Part of a small language model's weights: RMSNorm before each block, learned and rotary positions.
MLP neurons of a small language model. Each row is named by its layer, matrix (down: output weights) and neuron, and shows model dimensions 16-207. Each number is 500 + 50 x the weight over its row's rms, rounded and kept within 0 to 999. Numbers have three digits each. A neuron's up and down rows have the sign that makes its largest values positive.
After each neuron's rows, "fires before" lists the tokens most often just after its 100 highest values on Wikipedia text that the model never trained on.

L4.down191:541505460445515555483504575476538493444471536520487429534498477510530420431490494406402475548558507528439485472449559521504499511464510492611443519493488562645408478389552527504578532512507555450480424493554585459552602364454455458634527527368501511540464462441409459510498472515592521553492490515459488549508514591504491495532592430545469529512452571598534460527489543596430479536494490507447512479592542533497456506513392516538452498546481518380567487488538496537493530552578441501506469498541556519492495563510439510519490581478454526616528473549445465463524473534550599546
fires before: " ", "1", " |", "0"

L4.down161:470592564470486413564450542443592424442488460492536446545522489534471527453560480540545490453393511479456575459521464570558520523505462523511497453484481477556488533519476521523537594524512505543535467543511456495568443543429533465471447492464475483499409529498498514457499514442543515515485453569427463386410474576498549577487445509462501504478469511460553561519553470575459459494461542420544564613458556418496445504445496580520482526535579428507537501594503479442511443551394548519413484543534517575443465567473479554553468433505556488495507472422502524473486430618496494507
fires before: " |", ":", ",", " of", " length", "ions"

L10.down330:492529517522637516489513518510482461501535409497672520458515487481489542565557528505547514560467422454535480482497495394467483543543397463488468458482405508434487515515528501386484523451496517540587534501466564480432496504459585553483552503441506470423555518545533422495476537442576473435511435499471494554591488492494448529417501503488472459424481426439550499479553568581531523486503445478466490525506463572513517506542486532405507454443451476408448509531532537482489465511456499465478435513441463511472496515481496526516512505531515477463495545551580469556433480554525430460
fires before: " to", " as", " by", " in", " from", " for"

L11.down1073:419512506514428479453585503505531413530507548505460574453531503412451445475367497395411501537567480504421564569544466552434535428470420403402586487538499484521520488481508490457571456460450488527594417487498519478496556494541472482443542493619449524385535504429510511528443574395440485522492502452522431587489570526547484515465503533536509516507537458510508539458570480419532546564534468437530561472583488469534507536364490479546569518500529532508420514427545519429498520500539450530449526435528508489534452507485547530516550503488570423506523498475418438545510482486535496570
fires before: ",", ".", " (", "ia", " and", "'s"

L4.down958:562555571441522561378381480531502507474527440464475455519548529491468523581569463394546484483575457382468498511468491519484507435502543485410546534528517443534550443463462462471508474400511558479415468521431524491555477508487506432486536503455458622480470526555442447559517551643539395531529468528479545455560577519492520509533500492529568467423425465519496482516506529459441508498498455453590432459477525475454481493524578488468523461502366424507518521472427495519595485459510429484487466440466555475575531460425419519552488504554498559373554486488529434560525463532494466456
fires before: " |", ",", " |\n", " yards", "m"

L10.down1201:489479535495598448492598516483440525521456539475572570448536516451554477566535594502576549471499453473476565434408532447495502505479511436517489452417542491429545561496454529531529432550514478490619524561594491514448393500513487490592471495512559459498499551501521554567588468520525451554430509385492456455571501458477409519509444537506548568572502466585637501474435534572478415518464434483517466507526372483480472476575430479558442491513534523513700516484492509463501509600423470527471521442424528466506525500497510441535474525464590475480562464485515412530548472459547417445
fires before: " ", "19"

L11.down1401:477435445508391474466533520486505507507529495458534569424563476512483534500475424491555575597612565510525477523537517627475523470518462541487559556503505521545495444463393504437501455442568497512580485448453536569559445521578504391482544431456552490511499477517488495507480569398514442492532576385498463535501485567516401526467458514518479454478585447423518457491509524474563548475555553406490529486521472516475517518447456522497569575440510509510469452502489552530427497462459477437502428471496468480566535390462417421547564517569472500502573499490469453528516516493465481604
fires before: ",", " and", "\n", " (", ".", " in"

L8.down707:467525513550536434569612585524525497471482514514548452525563448531520629490469488508499492574420499570534460492480431544501471470507395486567510535554517451571517523518517434563471496526528512409550496577683561498528390573458437406479446476544547507497542473535474421479382550485564517524503478451532435571515512493484529554582504538507519519495485452527581418429510518573537507567438535458489556512481429544565433474512509523561568561486528429480414543510529504474477596402471437544477423489380527505547462473521530469489507484502498514419505546381428479517484431489552486455
fires before: "|", "-", " |", "op"

L11.down546:601499531494557481462529494450511439567450500567569604488514572511490505588501543429538464504454536502423565521418454430460529479530484498431528486538439476448429541616592500585396413529532510488512539484613488477591513504461502529541472526530521467446485589571479614440429419588582495495517510572492474461459534510546445492461463513556457490500465543358545545399465504547478461544509563574551474504526481549515448521475464418427621464500485492553474528471523515475507527474490511499556553506486548444453444416472530456411540579441623481486545425458492515441487485483611445522
fires before: " "

L10.down973:485467544434441447482427589395485570538493354550499479502443441481403480531473580539501450455571497533474485533467442593471453429435382511587552452537494528458459494498488493453528509433490561482437478483574475434458556500511486431526517539536544385568483507487509461476555601525554517434425474556508538569515506512460502438503488472568482469501458549497496464600583584529553504574588561588413481485495534473426479516436559438470500510595476439442541460501461514517512525463480454443509491544534455448430586427459476454509474483474532468463437481458565471530484470422568548450
fires before: " to", " the", " his", " national", " a", " control"

L10.down1237:442554517530447467427487390539414481510441508552341462543535508542487547541501493587475487514428556443456523483486378454441590530456576447506525556623549523518450490494453566566430482438539523557484486498512544578559419532416443495530601476514501450511564433470479522527478490481510481549476524304559414484489516473550467513550547540520498563588443501561535407466518460487513453544521516482449537440470541564546508438405485518495536620451467529441528586519558498508498479462506500510500561563494523483519461533521452526509550498550476611481484384549541568488624427524550506551
fires before: " ", ")", " |", "20"

L11.down1198:469525472399488505470470544512499501591401516440519431474521366442466524486574528498564521491431463450522519493437475485481536481491457432423549525482420490531499529452520472471579461584542462543463568559489488556450472535543512548540491518476484541434481526503491570531465511492455504462515490517550445495570446480557569553507527492496473591505469472507545448461577501508529502533495426487534583508531501488468495556664454488505459475525469491505517498449560516455478406423510483505554563440525480495499499526581420563532542526458496576494511423442405486454551453572487417442
fires before: " |", "op", " "

L10.down586:504587594511548483481445539594487532523486533510472475474555426451514510456570580451514472531555467503538498449604471627484561522477541580461515504498553472519440445530384545533529564557524531513539515441522491486636512521556537560488551530527465447435561477461445502529484562506482489535428479474488462497484480460523469553488552403402506516571451558544495426421534371503546450568569459496489519455554496568572524451538603519570474486563489477458445514508491517426546574565486456465382451548483529481500459510424513532546521550435474545453419536528537442525568496481542391508
fires before: ",", " |", ".", "–", "-"

L11.down716:581439504480476537516492470463466394454469503466492477583480473407534545554452491592553538564406496518474487551474565507612580474491455526522537507466462395469554505480512448498505562603493566542496554495518488471456366501510485499473529583573503528430526545458423516427554490530543434486586555509477459618422474441469479456551516542583460509541512414545469509452571410589469526456492498548482485526416523656474570490473453489571429466494532526383441513546558610425489408412519543470568413459382566412431503440543382496496444526442554511515474438465449471481505468496413468498
fires before: ")", " (", "),", " (#", ";"

L10.down725:468426447594486455570593506606489555503522608519465444469427499519486516519501498457458455453536502505534550538380564498463531497443555484413439508441510451507517434495485492642445513488568436630417415423436543467500564466469419544429496572477548538457481541518433555483618458580515467432493530609505581520529563444444507547421518495561442478530494546445423441586456507487581462466541476516462481504470523512350488461336477394477504485499492511471575434511523498509472483550486508445523432460469458422487462621489521453495480424484485487636457437490572521539554509558550394522
fires before: " |", ":", ";", "\n"

L10.down1052:512504505471548521511479486564536498553425495517403511566445467513524522406494491604494451493453516520529515509513533501519532509460510419509569537527541494545516527513440441496438426488557487472526609580463475536524440480508446587433498502509476536545420501518450503412478559489477483517525570500470457535519501504468531444485553476558564447406470488604471484589441547477450482489461518519560536542508472447452556480497549476510524503437564451489608477507492513573526482543471484455528531557541528532457538527474502501509524542465529567454509476410458561534593496487496476518
fires before: " |", "20", " m", " |\n", "19", ";"

L8.down1011:595446566475385550484455495569479512511488436460519544506526463561548508456491576463569509475485388505557511513561505460506479452505526509496517484585565518562439448492482448478584439377586550562498540479470453463699416525461482559530512529559469510457575476515522464502527471529452416500446443410563498602535510495515549496510464515586530482504510512513519515508492506490466552528500511448515545435551553484516459539500514462635384527635454572500448537588557578482481489486507480421518427531465551468482469539481526468462522323470423457513518515474499568476528560557465553588
fires before: " |", ".", "0", "5", ","

L10.down1154:464519539527446525391452468489566511399493488445423503421415566497547536418533525550563559515522468497564577438527466527517589562495544517542483449445462449587346528575502584473572464582537603531584522529585585517583463538502432580525493448552479452459578507584514636475452505551501547419503519517508439453505518452477523457553455536565424513516436445489565517453505495532476511529539471497440497530566515499590491519439596532503562428515516484464468506497533586509450428546451501527481522524423513416477523493487517451475570500501486539526474499523464415490511529519513579522
fires before: " ", " the", " December", " November"

L11.down1359:526482522535526500469411506568552470543457505451497463496493576431549536487558488482533578489521485582491560588519597464478530569505434458504525517525521463475596389461494476504573439473532417448483428564543450621501555571531513583471581489500521455537477557438510517539489510560505526556506518508504489475525607525471581505514463485538533449511453493513395422453580472421454438486486530535447518545560400396423552534561468533502503547550508477556511610536491525568530427545420486382453484540557564460466448569470457588548434514562510481503432478495413593536496441463521475517
fires before: " ", " |", "|"

L8.down454:484492496432468530470462549469469545488429589401507521421572638480480593599496503462481498518523584559475515511520443493455534489413475446458383465472396477506427595499570510520463441526448464443478532433483465484539515389465469400521422484550601394529541527480460554431418460504517502493476547496464498479565533539488442494460461483572583588458505494468477554406447433508479475544391450511503498586482417476559479502492440565495532569470470504421586502565578460543500521545499497513564482430593476444512477428461475550477537449531495442546486585463489495571524472548467509463
fires before: " ", " September", " November", " August", " October"

L11.down705:445503495542473585538499496509451465490500373447461567493491462485486421514456533494562439484528557490444505548506499574492497500548478553401473538537509562415508475536449358445474439460512520560528490480431400587494423488473527484485443489570496486566408461497475474503498542459473492495506547530587421429463601471545565422375514492383478491510519460491590520482561473512474447443551560470590545537572461537408428510469525553592427580526430543460550453493420560459525523496500538421473347384531417495504447467474473462405518530533549510593517486491508579556445514467452556534
fires before: "\n", " and", ",", " (", ".", "ist"

L8.down887:494440546541545505561421429540426490479529497459555544431456580446594539505500564479447501457487442549557529395516483431394497547532496569425507486485448485424446547517432519571433470533497466474368446557500518508506435474502474533493546580517562485437425476576488474620471505518477566528538429475506465556487503499523511508521609496468487532551581408477503524438528534513576516466481415374609462441554441561501464565454524480382502557561444535585497570530549457549617483550520506430409401586455551455551548489522533475455483494613472429507543536489525485487501584540478491483
fires before: " as", " to", " for", " in", " by"

L11.down526:537478565488486556540465519526534500538517567530426437585536472523556450606485514449498537587431496474581421438558368610571529538551636482493540482504472500534551544464535481425523476482391532509445495488433510458496544467521513554487492605457463498485413521487479447531526429582497511517563416468570541585476513517374500471500484502513440515481512564486446439569568453429566559571522484494440574483505504398504525489463541544475441516466486560484545567477446551467505586495547432465553494558539530464498507478546484518509566522522545505433542378496512480386486553443570538461
fires before: " he", " the", " that", " she", " they", ","

L4.down200:411501518485534561499524528453544660560459467401528474520579586463473550474500506463438499571571495569532503426520420442545460498463486504541463471534501516557514528511497391496489570510469587498484509511525503439489519491570542466580516541571571529444429464471450510423436526565436403520466475575460508564545495522530532509633382489449474529571546541507461509500588444549435525517473521599498529410554520474508485528450451505388470471434451503496449523481624515440534486520577496468520580447521558455449502525563452538535416499527572452477416500507537479512530507478484483478
fires before: " the", " as", " to", " a", " with", " \""

L10.down1183:451557504466467478502552421537508407460541523510425616501515528480465545465425522539479513544514473565536400536598519434530519559498457452558516539502475507431463430556473533455444450446524504518473449482514495622433475341542571492505618629519496495495487521433522588454448522482457479536519453448464528495533496474534503530491496465554530426481535494497514491449506540453515524524534419543551529473436462428445477450607527483565461606638559484558512520551523446557422422606537460515427510535557572444455501524424479479571533526438537519514427473589522488473425567485451460525
fires before: " |", " ", "-", "."

L11.down1295:463583551500521441435471490507388465468446473505460565604369471491544487475510570534538478515499517471519481431504528449509534431440467595501450499535469637448495519489480474610469462504479503460541580590531466612499560426483414511480491410434506448451481532522612568552557469530476492517440461446548528498487501425527477535481559537466551469469480483487547536467569631577486457440494458478528488521495538453451451552562408498493495567508558506535435488496540572566468529398519411469447471450451505436467426536496582490522458554463567523498517523596514476462496479514425465515
fires before: ":", " |", "–"

L8.down1122:423547538487371511436493447593561454522485571408412479492557462577532413493488533413395552459434503475563552549517550521462495502519449532493486603437438608483490495464504437476535496474488413496453555480467494522514526438469464500438548510437499437492500540472565459534531496544471475456520531550475579500519508542463507512467518611522492526573476511413423421521496528482495485443519509511577518473526514487545534472388454486389532509515446422543436500452548489407478457539518568522430485496472466506561561473497604381499486614455475457509531486601497468570537492520485524440
fires before: " |", " -", " ", ":", " –"

L4.down146:481589445455510592635466412467417508506499475380477553626565482518568540495532435459528481511573486414468526463521493538455475556425638419570607461458511475501528488561516417527525502488525490596466548493466496531437460535522541436475465493503475440524455444449449495580426531467552464468539471531513544491460594577501517488579509476470521375515536515485499519494445587476490516504491532434492476477530485583456498464422467507496474460501427484460536461554518515487503507462533521467485497463591523601441480524528581438485473502448645559429518548515468483623632507587490502490
fires before: " |", " ", " –", "–"

L10.down1229:558566507492449503534485457458510536516426486450423447499465510459373462459570575553454559472498481441541560491392441500541518502471475423508520440427428453463536463546497479518500515478550486438519644498598477556458520527567528458528512469447506484521481534587480495452559460460507556500463524497416503504528553479524492547554536561564396520491533513468412536413568613498466554619423596515515485575500530496507589557514462501571543471523443466496536484586502499447531556522438467515542463514537501504529428510473517566590443517462593524532497527540513421454586466530550546537
fires before: " |", " Form", " Label", " ", " and"

L8.down937:558435503439495544545425447499461506535555453573517544552484577402449590545493576517475521533514527446494533469538484509504509502522552464495486444524501425510517422482536496569454578497424568521550476515584464544495485452520624500512523492511468465548496463543445678530519571450542568533465497472439552528484529491525469518606458523496488420473516496499473410536551463437529508467472404516485623417439569470506524462521577544499471555536448503517571448508568462521500508479563437491535421523477593446446501568538492560473569576448538556498519504563530459527487538541522492502
fires before: " the", " them", " these", " his"

L8.down415:436436494569631559496544518514498506471467468451534546457524482539426610505518463501511489525486484495526500470460530460495497445515480468477468478564478467406533441495507454484450414488499483454513488576521609555496380460411519529460561492406502396498487489458535547441390441548523402404513375497565495464474485560481613487442446483539490447493462511472502554454549557485463440419521541528503406550506481543535513485564496577537537452469477486555483518511441502512605501487497468527507413458481510491476449545581490517417583514424477496599440477506479433542433564452505536571
fires before: " |", " ", " \""

L10.down939:479463471582484442435549630445553491467592530562583500486416459444576616456558536410539544438548415516552546463589483399473519526472497478563449456502454534529420619433516499552523468499508451509595538574406443556575429444517443443580479507506551513478554477435585480398538508412591529470389465465401517495542528512439456417477462460528441509499535483474616452489513450633546535463501481520443536581572539499508439456462471462589463382515526544418483556534531536506490490524466517590525514487466460473500474481516418500565499521485453477469440476497514525498427485458500594564
fires before: " ", " on", " September", " November", " February", " October"

L8.down1308:545519496594552464493466506502486567539483476561450568547486504532531520522451477489587474519566504362501444477573456542495479534476506567474487378511424464569489479481492532540610435608456501450543441497559432511496434498496427436482503452503430502451516490436461481467426462531583576500446549507415488485457439455563530442466503496521489505425457419514518467479429540455463385417403498480497446511492498495557494521394488484457527432372434562539542540520534524498517469569370461487565534478516496466519444483534591530515539436525433478442469504486578427521513390544476566576
fires before: " ", " the"

L10.down81:511527436491569415401506528546559537459552431528524495578464461446408471426502454425575495502528478477533477603484489519463449497501474453448491664488444407487421608513548516463497575471576368585616447526580548472495525505489496539498588566540456454526569483407433473443587530463523441419495478465437464497481477497482500447528505575476471535528481517531450429439473517488518447562481453503489503570530558581505497495512463467469606556485500446440465481465415526604505560519405511485460534479491493511473485498469472490458487479566577496423467515516455523514568524484465488493
fires before: " in", " as", " on", "."

L11.down1162:537470467470469481534540561460478491516548536519458487537498425467477472477548656499484541525345424522505535474577454524503560519545432512472430487561586471550642547561442531427564524457576433507546557456417518480461483509566514556443564537543446476498507528486491476486562557508522557500520504516526410510493398474482551433516481520468468483516484550556547480555524495453459505524475384545466491554446557365494500517502519536570445458549567485521563463456444559454527541562349570480516494582545457461523498452410566508505503487551555449408375442449504515483374503534481541526
fires before: ",", ".", " and", ".\n\n", " is"

L11.down579:423534471478544477572514469546473479457503521547480502488537369501491541487607546475446509430491437526578468512490502595527457495445542493566501473536560534501517425490588546435537507514521562577503479417512507469482508422476514518512488497481430467508470449457555465415491482478554522461602520485426551484530460505521520436555507500416443609516468512510481516439500431545489523528502602502472435465432503513498523484551533566528536534539496529536480538462543520439500532553440426578476544500478556605500416536524601476434520507452479564531496528512461508460491533508464493506
fires before: ",", " ", " the"

L10.down866:545492403493456430471476445572655481485500479496327563466525511472419481436493500460464545551573515459497485411539478523474535523492351511628530461448525433446527425473422502470448509559482460402501449537498453443568566521467481535503492435446477590533517523443496642449488427591541344500465484521510531488464505476498480561522492388525449579500485564586476464480393482559511520397509517553543471446451464653423496547553421565457493424525511493475545443460561401518435473478425505455443508415447519547443432500459510506506505511597482488465507524462497561507415592543433473508
fires before: "–", " the", " "

L8.down276:483528543388467493451492461489589542452462525545474553489490458450454436536413547451518518508515588594478537451441435587483507479521445487504545488508497496418552497475496555462456487536482575538560536498369525538419472482503532507566548478483523412487483574469468557432580430505509560417472516464480528555518457534412595444527473480543531464522450497522498514434508400575431627399539471535459464571526481420490553420653492509511376492463434486514481479505560610466573445461425460536445492457398556505455483519437567473474551597501494595476557535564470509470543454542576469510
fires before: " the", " his", " its", " a", " \""

L11.down762:458486446523388514508491502627463466584490481445413492457603426413522493479552498555476482531467459481424516628463544547498506467493516541458404570417539519429520440530554590529504463508474512508498507549584401425599576517441420472456476604527493541484469532469532575491454525495469504528431484448474553546506594459548541412409497547421593446494453562452470587571513537538417492533509512418413555510452445463512465509482516505480527515484470496425440447522543408474526420444509450439460449437575440421509531520523580453508472396428506572446364535510465424505491477437508367518
fires before: ",", ")", ".", ";", ".\n\n", " |"

L11.down1102:464493392537492466510511463519498479498506526420489463512461549446485446510456510437592477599526550469462465476536512526586417380469432458462444427492552505517576549600496453435455422466535609564531478498478507565503509472533442551431469519531501428467533482481428530475447484526490523506501532443583521528462620510460457472460543609433577516498466561423521532517551540378533401504434513450468552465527515484433587418465547571456505480421439541533481522462515497513521448462424552477518479496431443517532568515548557459423521476528506518552417519532474486517444526491499473497
fires before: ",", ".", " and", " in", ".\n"

L11.down1312:514410498543475498524656503444600524561531546598507511534476512400467539458563507404499509490508529573533481493542509488463455505517473384464474665483420386475489469497579492451434587511479468503485475467478467530502549488533494564479472515477599479377556627497543538446479535553460547579514382474477491516501522460448567435549457513485502376548536549477484592452523458532590537532511624589479501453532509510468400549450491483487555447464494646418480507414477497491581581455525479499469573574552462486530416492458484456562580523503561422446571427544493445504524427445432455412
fires before: " ", ",", "\n", ".", ")", ";"

L11.down527:463586555545472589492479512616597411604537398490474449511507434436564553461605479476451473511496501484561390593507504410419466474556538508542472536553556461584456505432390554480571521457510408507491508521507478483553426503627486462530541545515539504469460504487569468529526436440451469450569507490451556524516554447460466511585524551456395586439432476603464510532523474494471519475568431530493479582534564537516521516455417459498403461535533496440531486392505504527578535530555434525438503555445522487442485552522460491422571405526600426418518438470539528553453441527493546395
fires before: ","

L8.down1167:569406488608551522473564571534565457457527533467492529440577566492535449511481485429447430507472509496513446560517364503483468500505529532515497467496527453542523447564586571443421469592462542467564498437389499513548504535463442511519525537497541541473591514568420461549447572501454550514491515468516500531485443501495494566481477476434507568539559451400487477568400486443518539498531496509457498537511465430535644504519436495452470446545500451459435462472520494559458493485506557538466508535539576420511499472426514496520533511593459569497645429425523468553478454513489520509
fires before: " |", "–", "\n", "."

L4.down1196:534550590481544534518418497447592532432545528476529588506494478467462497494502469555482472552530444617537539534559552594498506505467481480439549479448477479506532499462478505457551527643503542498504446531525484456573460473471540529414508534533533469451502544546399515436524528457544544526489579431572451538430456497491573523459481535530522553418463398432444486495429468558524443540494497531551578529442494439495595576497472474470533416536667467503536542523550466548455534543469575457594532500546540499433427462461466452567520574378523526612511529426430493550524454567573513480
fires before: " ", ";", ","

L8.down244:535509565513568540464506583478568451499452532572566533505496453581448484479470505449417560458517594552582464463554546507609530493478580581512565384457492494486495529545513496421444411528494552443543522547470555575456487507474587490551437480445503500452489579532468518510474425434531442546517542487549506523568614555462532518472580505511497473492503527507484531483599533596452395570521480496552490588421540509414516488477507427538484489631482537519406618429615458465549449575497517562419514484452553411484554498514448539529587561577556491459516463544466491457541434610583509490
fires before: ",", " the", " he", ".\n\n", " "

L10.down1271:540475523416546510461481548536534361449424534498664607375470510424445591459529483502473536553535556541529512445555518490446540545569513530545462499423457476469496522586500509524465465491574545478505451470490568495498519465481391500511442499439569575506541515533567432539469495401476528482477449464513483532521511520438521584487473502513495501517494497493520479449523542519486556460479473533527405508484469446549540463523425575437546449487549504441512524545457506481546469532568485579465519527426515555587479463500520441501461430456550471477503435496442498515464533567502432586
fires before: " in", " by", " to", " on", " as", " at"

L11.down1372:477472552510410399601516556452592492437453477498440466541364539473474440405457568471450598426447532563507516396541459483548526464478473552619520541480495544491534561516489516468640470614463579413545547469550523575535502508473604402487423563398486462568535455530522448550500483565504540509532442529485533607510443464521473445563461485459523450620547601487487459463611501447551459459518435546478522548547521505484499490527546513424454484478526433473484503485496635579520528509501577533533508559549501512482504499512459489475493419491551524425568497478543542423462555461498475532
fires before: " of", " in", ".", " and", ","

L11.down865:504484557538499563450544516450475494532561509514568462537528489411446487523533531496500605526457529470430434525573416483466514465466483476569611478502439435459523424494549482454319471452528520574491401470475476541438495516407515593560523499472516450510475497439479480414414455507479557533469404434415493453433528518564449476464480489443474570606574593466559539358531489491437513526518470559455510535467525524447521522432529490478499532541461531522456534519363554557559356549485458464472656512556492498456526443462490515456486581472539459551494514466439583538409453470455565533
fires before: " |", "–", " ", " |\n", ",", "-"

L11.down65:470501470473458478490527498457509445557507535544509521512490498441485478472591502531521498546509515513458442575481526562508394531507519556537467561479489478520446569516419423483448422467435502599377496550505506550459468420455488416441457590524551507537545541504512477510484484440485479577582537528537470505518496544426483516484586505475528551536449481512477523517468578492512425539490493564543425482466402485499611408501534578549489477488517469517497507515505478540536457386533437533511394512459510455423556448448375457475438521543511551528393495482499476427528517493533561582
fires before: ":", " |", " |\n", "ounds"

L11.down764:470339525524501453569552487520620498507498456465341454529452490534507543470503484435495491489481525540500479592492517633385485489476490506467517503491578499457449532548523561543532499431540491462546585470438523491492507454452560483545576504508515484515522527473503553516502434529456467540519506496487516534462497464521508435489453480494456467412522502517480439479445541551533447570576505450550486428518455385420519505491585538560537416515521494487518558418532501533549508588508494566477458491526585396505516484524446506463520515563443645483560511456506430509536490511499525454
fires before: ")\n", ")", "),", ").\n", ")."

L10.down748:494476504502593475433532525551536486588479583507437524445379527494435520540445532559617521483434538560457469515486552498459591528482493613529494507383505491461451493536523548439517489510482387535391513536494490451578497447510541518567492472535578488487599524572592496451456505516527455555414489414464483557483444506543519486529523542530534535375600438569550481426451426544550464526509540499486541474436540515519487502521519473477484477461533479613491615534545493481509539559464535533551469484460536428566493535495489509503467558497458438499532488504495296533531434683470495507
fires before: " ", " the"

L8.down1399:539488504491493463509508472431539518518575519528484500555597477402480470510469536504548518445509425475470527548504518509457481440493517482615495439483506540439379409500588470542472552526531530406485441484514426471473440506503535464547578442493530543531609523539514559432461549565438555584395451534515467473408472451501611491565427530476468465522436491504419556513489528577494452489481523513534505451514557474488464526425463463507439515490446492394498486390463565482450543519477479498531592439488560480397506485459436525441527446476504521463478476533552510461557470545378462487
fires before: " a", " the", " an"

L11.down1247:531435472504564506450459457549519398573483459516430495524586473512525475539536438538520460558518448513561442437427572525496488536476467482432494501414527504443467460504423513491546439440492471507448503568508468494509511418460569512550426565479554564553449440475449490529481496464412529423492499559474579498652532463415500566466518460539458540416505465551431476465499466464529495500613568454525478477558457470450637475519522431573488558638518384429418512497507392431356522481460483447414520467477520431500464563388425485465548565478482559474516546463496496566558456549473527447
fires before: ",", "\n", " mix", "ing"

L4.down673:527487475444459425457515522455534431577538576536572497579468503463554522465486624464535551448484498455448514490474478432428583539475571486479487459484432546532497482497506591560421523486479493442525541541480521450402538428585510488539535498421470502561547542551456544450544356463539553432515525537468450457471513520492469549526564519465484454554507532485583485557556522421560499519531450498505476500546541491578512569460523529426443457467564505432383592537460475487532504512528561498572525494577453522537472595451463531563487486526496522515501452504419575551561496495542553503
fires before: "1", "2", "0", "4", "3", "at"

L4.down1266:531510528487393515537506542511451538502532552507423504550508419539572452509412470498530451451515531564479513504492546589496488576533556580520460460546502506454440443489471498541449502499440389527561499534441572582561475428416506472566594525515475469479495555495519539559461509598422482441480555560520432463500494516594509504537455604500528475434501489486436529422519457414503433444484466474515511530610496507420501491491510571469495507472449383494459528561527536585529460478550503515544463536482569471456498509537399565491499475450509488438517489476491517492503530585409501559
fires before: "0", "2", "1", "5", "ta"

L10.down88:484487525539510505475522467472493446536496496465451496498495495602505664478591548492606521494417535613440570565553525457409500481546440509591427536493517474413451536493464476608565410408401491484468518567508549472563539497490405516486576547479502512527521546443614467550560386441457537439516516429524476380534605455410433506540510521474543579592524484527543457402534461613498446528502422501610559541508513493471515463531491611524523487509514473469421426523547464456587508451471514515485436442445475392511480543477479467565543536600471540446519511506460481536484478525534581470
fires before: " |", "."

L10.down805:511441493524529488545458419457494529502396522546490466532568487589581489488335468554402439471565496515555483516545541365362616558484503540474537405543454426537464576569488470568488532504550405450484464485456501537536463395504558514560491587439549512547478515524443540475475455512385483531579536498473559563449523484413436394463472494485527458486549412496578515491469583528541479541530471455599553426396442413416505562507547493459480495496508537518534533371507398484622557528483468451480456504531550561508554454493473503440539492531440518541548550508593492472460379501412683401
fires before: ")", "),", ").", ",", ")\n", ").\n"

L10.down575:432481461609471475444522472513485538567502496456502469387480467508557536531498466544467506631512471510556596458502526471572506520441481528497460468439437576480554575436481454460406610509588533496446444409466427494567490529401513503555537547416538455510515541531503536594651453533568385500463455504461523572495597407524533468447464538553461549542415478406565476515521536480408455391480509478515479515504474542412431394493451432535500501524533482432459467460526499450417427488606463499577507521398463494496542446506520410566554517518518565538558476514561517529452514449505500540
fires before: ";", " |"

L8.down1277:548491541564517428487610427447462561518478472492485455531436429535472474514510458515466477495492446634435494492498540564525439564376496561474446601551576471491544528470495366515500552538508385500544469611514525448591488486468452485443392499446500474508499443487450451565516535544449490466445494527532510538582566563489510372531482586615571484467475488476434569583511585523521531498477525536524486515522431492416435517528533443517373524403477500544534517464428484414428494541402521422522479475486461506436544428436464457503524450482546541498496592506485423487473447489521607430
fires before: " that", " the", " a"